{
  "num_hidden_layers": 15,
  "hidden_size": 224,
  "num_attention_heads": 4,
  "num_key_value_heads": 4,
  "head_dim": 64,
  "intermediate_size": 896,
  "vocab_size": 4411,
  "hidden_act": "quick_gelu",
  "norm": "layernorm",
  "norm_place": "pre",
  "norm_eps": 1e-05,
  "positions": "learned",
  "qk_norm": false,
  "attn_scale": 0.125,
  "bias": "all",
  "tie_word_embeddings": true,
  "parallel_block": false,
  "init": "normal",
  "init_std_qkv": 0.0204,
  "init_std_o": 0.00372,
  "init_std_up": 0.0204,
  "init_std_down": 0.00372,
  "optimizer": "adamw",
  "learning_rate": 0.00241,
  "beta1": 0.9,
  "beta2": 0.95,
  "weight_decay": 0.11,
  "lr_head": 0.0117,
  "max_grad_norm": 0.5,
  "warmup_steps": 315,
  "schedule": "wsd",
  "decay_fraction": 0.264,
  "decay_shape": "linear",
  "final_lr_fraction": 0.0,
  "batch_tokens": 131072,
  "max_seq_len": 512,
  "doc_mask": true,
  "train_tokens": 563500000,
  "max_steps": 4300,
  "dataset": "wikipedia_en"
}
MLP neurons of a small language model. Each row is named by its layer, matrix (up: input weights) and neuron, and shows model dimensions 96-223. Each number is 128 + 32 x the weight over its row's rms, rounded and kept within 0 to 255.
After each neuron's rows, "fires after" lists the tokens most often just before its 100 highest values on Wikipedia text that the model never trained on.

L9.up753 [121 135 115  78 162 110 146 110 140 145 140 101  55 102 209 166  69  95 122 157  79  83 150 116 111  88 129  77 120 171  87 100 146  18 130 145 136  89 128 158 130 110 120 119 161  54 139 133 115 147 176 134  97 102  96 152 106  54 153 142 155 159 148 127 127 140 147 135 115 134 120 157 110  73 107 133 114 112 122 112  90 191  97  82  98 141 169 143 128 128 131 165  90 122 131 155  71 170 170 149 168  88 125 118 156 171 116 145  81  67 137 128 192 117 118 151  97  91 114 151 208 136 181 117 136 117  95 151]
fires after: "| ", "the ", "for ", ". ", "Wh"

L6.up72 [101 160  97  82 136 148 187  98 102 132 130  91 100 173  93 110 157 128  73  99 129 103 176 137 121 155 116  97 144 140  94  91  71  77 145 164  82 175 155 138 110 127 129 141 140 104 100 170 103 107 105 173 153 130 144  70  78  84 165 126 140 137 167 148 127 172 168  66  88 137 143 144  72 126  92 152 142 120 112  96 116 182 138 146  84  72 159 101 129 182 166 162 151 128 120 164 119 105 186 102 113 112 125 116 136  88 113 119 168 125 135 120 125  97 126  99  70 115 115 106 110 164 218 130 110 128 109 112]
fires after: "the ", "The "

L6.up36 [150 137  57 117 126 192 149 146 128 174 129 129 138  98 140 162 122 147 122 156 154 109  72 156 146 123 159  97 132 101 114 157 159 110 109 145 103 152  82 127 177 121 130 129  81 144 117 164 184 119  75 109 141 145 198  99  82 139 104 136 137 114  93 192 148  95 111 158 109 101 126 101 103  67 113 136 127 121 133  83 165 168 128 129 119 127 141 105 150  93 167  96  89 139 153 140  89 130 132 139 118 115 161 115 163 148  94 120 111 192 131 159 183 173 148 151  67 142  98 103 126  80 135 121 162 130  75 212]
fires after: "is ", "was ", "were ", "a ", ", ", "been "

L6.up476 [123 128 126  63 158 180 135 146 149 136 115  98 159  71 130 139 142 111 108 104 135  76 134 142 143 141 107 159  90  85 124 168 175 103 134 130 132 200 162  45 127 156 175 136 156 134 141 161 157 187 137  88 100 104 138 126 114  95 137 161 103 103 148  91 149 142 105  73 151 150 110 187 121 138  79 178  98  94  77 147 148 179 143  93 121  88 113 145 221 135 141 138 145 171 129 181 104  73 126 101 117 173 103 142 118  80  58 110 114 119 116 156 127 200 119 152 145 101 227 109 119 139 153 130 130 108  93 137]
fires after: ", ", "J", "L", "B", "var"

L11.up615 [ 99 121 144  87 124  86 125 135 154 114 136  84 129 151 219 130  84 134 151 102 150  32 166  74 135 137 175 112 154 145 109  66 110 147  98 141 166 178  95 156 173 108  92  25  88 130  96  99 102 156 126 116 138  89 120 127 115 158 102 158  83  97 162 149 117 136 136 173  75 120 109 171 161 119 126 136 132 112 125  98  60 188 153 122 111 173 172 139 127 168 142 119 140  97 131 121 169 134 172 144 107 111 128 151 165 131 140 157 145 126  89 122 146  98 155 107  85 134  96  65 159 139 131 107 117 117 104 182]
fires after: "| ", "co", "Co", "- ", "==", "and "

L8.up249 [134 158 149 112 145 173 144 159 121 159 137 145 166 113 105 120  32 107  67 142 146 133 152  89 163 141 121 156  99 140  29  90  87  96 162 121 135 134 117 154 137 162 128 112  96 108 101 165 115  95  38 131 142 142 125  77 120  86 153 143 137  93 123 148 124 167 189 128 131 100 153 149 157 136 101 172  92 159 132 181 104 138 133  70 102  79 103 139 103 177 180 122  86 106 142 142  79 102 108  68  86 107 151 139 138 144  89 129 221  78 114 107 193 152 126 125 119 103 159  90 186 156 143  63 121 172 123  70]
fires after: ", ", "L", "the ", "Oper", "- "

L4.up505 [123 130 109  95 126 126 145 112 131 155 145 104 142  86  91  82 149  98 166  49 139 125 143 199 149 100 120 123 144 192  98 126 123 143  96 154 122 109 111 149 130 116 150 140 101 132  99 148 135 120 156  79 148 134 176  40 108 151 111 135 162 139  90 156  86 104 135 119  75 111 125 148  99 150  57 144  87 111  98 204  58 164 139 125 121 109 190  90 180 163  75 112 112  98 108 147 107 135 130 136 130 149   0  74 182  88 104  79 186 161 126  80 126 137 165 144 140  90  95  87  91 164 173 118  86 119 135 165]
fires after: "as ", "was ", "(", "a ", "for ", "the "

L9.up873 [170 123  67 105  88 144 184 140 141 131 190 147  53 132 176 103  80 136 101 127 118 145 167 113  75 147 144 111 119 169 118 124 129 117 111 159  34 121  93 158  87 107 138 163  99 114 172 112 115 141 116  78 169 155 153 110  79 102 148 167 165  94 119  81  68 146 183 153 161 138  86 182 177 124 177 190  89  90 139 137 164 154 104 120 104  61 176  92 138 106 120 112  98 142 124  96 170 151 146 118 114 144 106 120  57  79 158 145 114 106 180 117  89  95 131 138  88 118 155 130 153 137  92 138 124 150  73 190]
fires after: "| ", "% ", ".", " ", "0"

L12.up299 [150  88 154 113 115 118 150 115  95 132 109 126 127 131 159  78  80 128 106 166 138 117 153 171  93  80 137 161 132 172 139 124 153 113 163 158 116 160 153 127 131 104 157 169 133 133 125 119 131 116 160 120 113 155 141 136 112  87 105 120  54 139 146 107 118 119  98 138  73 122  87 183 183 142 169  97 107 151 180 190  43 154 149  67 116 110 113 202 113 169  74 102 137 171  92 115  73 117 123  67 163 100  92 173 108 103  81 186 132 112 112 157 153 137 128 120 144 164 103 101 108 147 219 181 122 127  81 119]
fires after: "\n", "–", "| ", "- ", "D"

L9.up721 [199 125 114  82  57 120 106  98 161 137 230 128  67 121 206 108 128 132 110 140  72 156 126  76  81 134 123 111 132 166  94 134 126 113 166 156  56 118 107 170 106 120 171  93 121 126 173  95 110  89 142  93 129 164 129 135 106 154 162 168 148 109 122  97 122 116 207 138 147 115  76 158 157 122 154 186 138  98 164 110 148 129 106 129 110  76 150  83 103 169 129  90 133 142 142 137 150  97 117 158 118 113 102  94 103  77 155 152 110 114 125 118 118  86 110 149  78 100 154  85 119 104 118 107 105 145  85 194]
fires after: "| ", " "

L8.up705 [118 142 115 100 122 166 142 121 146 128 115  35 166  43 104 113  78 148 131 107 124 101 154 171 138 115 121  78 138 201  85 179 135 122 128 135 126 119 164 152 166 183 138 116  22 179 137 180 150 205 141 130 195 136 161 106 103 184  94 151 170 129  60 152 111  60 143 182  91 117 186 190 133  66  72 136 112 155 118 138 142 167 139 187 100 117  80 119 165 107 148 169  92 131 123 161 141 117 126 117 104  95 126 137 185 119  93 123 133 105  78 158  69  97 137  98  74  96 117  41  80 106 115 100 161 143 143 146]
fires after: "were ", "was ", "Ah", "h", "After ", "not "

L10.up639 [106 157  91 153 119 117 114 143 139 124 102  95 128 174 145 178  63 169 132 149 118 116 123 112 117 126 161 132 121 130  97 106 131 112 143 205  83 102 135  82  94 112 157 110 174 158 119 159 130 125 170 101  76 127 141 143 134 131  96 136  60  82 120 113 126  97 130 148  91  91 146 105  83 115 143 129 163  91 134  84  40 193 132  94 145 152 134 130 162 149 152  97  73 189 158 135 148 132 124 116 118 126 125 114 112 179 100 198 174 130  52 118 175 136 153 168  94  90 152  98 136 112 180 126 140 144 119 168]
fires after: "| ", "\n", "\n\n", "- "

L9.up246 [ 45 132  94 111 113 191 189 161 110 146 126 118 162 111  89 136  85  89 153  94 175 153  65 109 125 148 146 125 168 135 155 186  54 120 135 168  88 115 170 111 137 158 117 110 104  76 139 156 125 111 166 146 160 166 128  78  87 139 164 119  82 152  92 103 174 116 147  66  84  75 100 202 156 142  93 172 132 115  77 135 134 112  73 124 116 119 124 116 179 142 148 141 113 125 122 148 142 106 195 109 135 135 148 172  93  89  94 111 105 161 169 125 176 132 168 119  90 139 117  80  88 163 124 112  95 111 142 174]
fires after: "H", "h", "the ", "ab", "i", "de"

L4.up93 [ 99 142 142 145 138 135 172  56 152 143 120 122 129 125 115 122 154 116 122 103 161 127 101 141  98 168 140  59 117 141  88 126 149  73 150 151 127 113 151 155 170 100 133 169 136 112  82 176 131 121  94 154  91 230 142 139  67 155 116 126 172 135 107  84 122 156 138  92 129 146 133 112 122 129  91  91 169 133 167 124 154 112 130 132  83 105 133 121 118 104 204  99  99 128 111 147 121  81 122 137 124 174 137 105  88  58  75 117 136 131 110 135 168  85 106 102 131 143  78 106 117 111 107 144 112 133  97  47]
fires after: "the ", "The ", ", "

L4.up880 [123 164 127 130 154 128 149 166  43 139 124 105 112 135 138 101 114  50  77 100  51 198 118 154 124 145 141  92 164 137 114 161 146 129 111 142 178 129  98 121 147 114 147 119 156 108 155 137 122 102  80  83 108 116  89 117 108 158 182 124 158 196 155 111  98 169 155 152 106 157 171 126  67 116 144 137 162 153  85 186  99 204 137  77 122 115 145  58  99 188  62 137 104 105 113 115  81 136 146 121 125  70 128  80 106  87  94 133 164 157 146 138  84 158 108 165  74 116 129 126  97 157 176 182 133  46  88 112]
fires after: "the ", "'", "for ", "gen", "of "

L4.up595 [ 80  90 122 120 128 148 134 107  94 144 125 114 133  97 112 162  86 110 135  88 118  58 118 119 150 119  92  81 128 152 106 105 157  89 158 170  97 114  74  99 148 102 112  54 129 113  81 189 132 120 193 128  91 135 147 172  95  75 146 119  48  57 163 104 150 178 124 143 106 129 103 173 114  86 126 128  79 152 145  81  87 210 124  93 125 144 170 166 108 135 106 122 170 152 119 133  75 189 107 142 115 104 118  88 176 146 100 130 101 142 124 120 159 137 101 149  91 141 185  43  89 128 132 115 120 111 115 162]
fires after: ", ", "| ", "; "

L9.up598 [134 152 104 128 132 170 151 144 111 132 136  94 129 157  83  61 134 121  61 148 113 128 135 126 146 163 120 132 116 166  89 142  81  82 156 138 126 137  94 115 133 169  91 157 120 161 127 146 141 184 134 123 156 212 175  66 116 172 113 141  94 135  36 135 139  61 145  76 110  71 155 130 103  85  93 118 106 126  75 156 103 143 109  86 150  80 149  80 151 119 134 136  61 185 158 156 136  58 116 117 145 121 125 121 145 132 155 141 176 223 149 185 120 181 211 146 130 126 134  56 102 104 132 125 138  93 107 127]
fires after: "A", "Ar", "e", "ar", "at ", "E"

L11.up94 [157 147 142 111 119  87 118 150  94 140 153 151 123 121 150 104 129  84 134 120 128 119 118 106  96 150  69  83 140 176 115 137 125 100 161 141  80 143 107  94 159 153 140 103 113 126 147 127 162 195 143  68 165 199 188  64  64  99 109 160 100 167 128 109 128 121 148  75 113 115 171 131  98 143  73 109 148 131 116 146  53 118  81 185 136 133 164 142 143 193 117 109  98 111 110 132 141 149 161 125 136 138 138 158 130 139 102 224 164 138 119  99 147 130 140  98 123 100 120  87 106 100 123 180 132 106 116 134]
fires after: "t", "E", "y", "T", "A"

L10.up90 [222 162 144  93 111 156 126 151 111 122 127 156  74 126 162 150 128 120 180 162 160  89 116 137 130 150 128 131 168  91 138  87 134  72 185 186 117 191 122  55 118 125  87  82 147 129  75 156 156  86 122 119 138  87  80 104 138 103 144 137 168 137 143 164 178 166 141 189 144 104 108 165 101  99 117 135 137 141 144 135 127 205 150 147  96 149 160 143 158 105 146  96 145 145 117 114 101 119 113  82 128  85  89 125 129 164 110 151 143 153 102 127 140 143 111 134 164 151 117 126 112 116 172 202  71 114 138 172]
fires after: "one ", "Ro", "co", "el", "El", "Co"

L12.up371 [ 86  92 147 101 131 100  99 193  48 144 153  93  68 107 148 128  99 165 124  99  83 102 138 124 139 115 149 112 138  51  88 121 177 144 181 183 123 137  98 165 163 110 103 153  97 118 134 118 171 147 140  93 105 173  94 150 115 140  53 128 135 164 151 164 137 101 147 198 111 196 129 118 101  67 142 106  99 126 144 143 125 152  99 105 105 111 113 195 140 159 139 130  68 161 127 117 124 122 139 157 140 112  74 138 119 100  75  84 132 136 115 109 107 117 168 118 116  76 128  97 138  88 127  94 168 108  90 130]
fires after: "- ", "/ ", "\n", "| ", "After "

L9.up882 [ 82  86 177 116 143 111 166 125  92 143  71  83 174 181 130  56 144 113 112 112  71 161  83 135 105 111  93 138  84 115  89 116 178 103 144 149 110 159 138 112 177 166 185 165 166 163  82 139 132 111  81 181 159 155 134 151 171 156 131 128 133 107  78 135 147 122 145  97 117  73  75 220 127 106 133 104  87 123  95 123  73 119 154  63 131 116 119 116 154  96 121 162  96 169 137 157 128 137 101  93 194  76 148 156  77 124  93 103 152 148 130 114 133 150 149 139  89 183 114 110  93 137 127 139 136 143 135  95]
fires after: "–", "-", ":", ". ", "- ", "s"

L8.up67 [150 129 109 105 131 205 110 145 144 153 120 124 106  87 168 158 123 121 178 157  92 144 112  97 162 173  93 129 137 149  64 154  98  78 124 144 152 144 124 137 149 152 114  93 113 166  99 156 172 140 129 110 136 164 172 148 137  87 141 137 135 107  95 172 110 142 128 131  50 105 104 177  84  96  97 116 168 105 103 125 151 143  97 115  91 126  87 102 249  76 163 119  65 203 135 168 116  77 142 142 111 118 112 150 101 160  94 110  99 143 135 124 203  94  96 126 110  71 152  47  99 141 134 160 132  73  87  87]
fires after: ", ", "Mar", "Char", "J", "Ma", "Ber"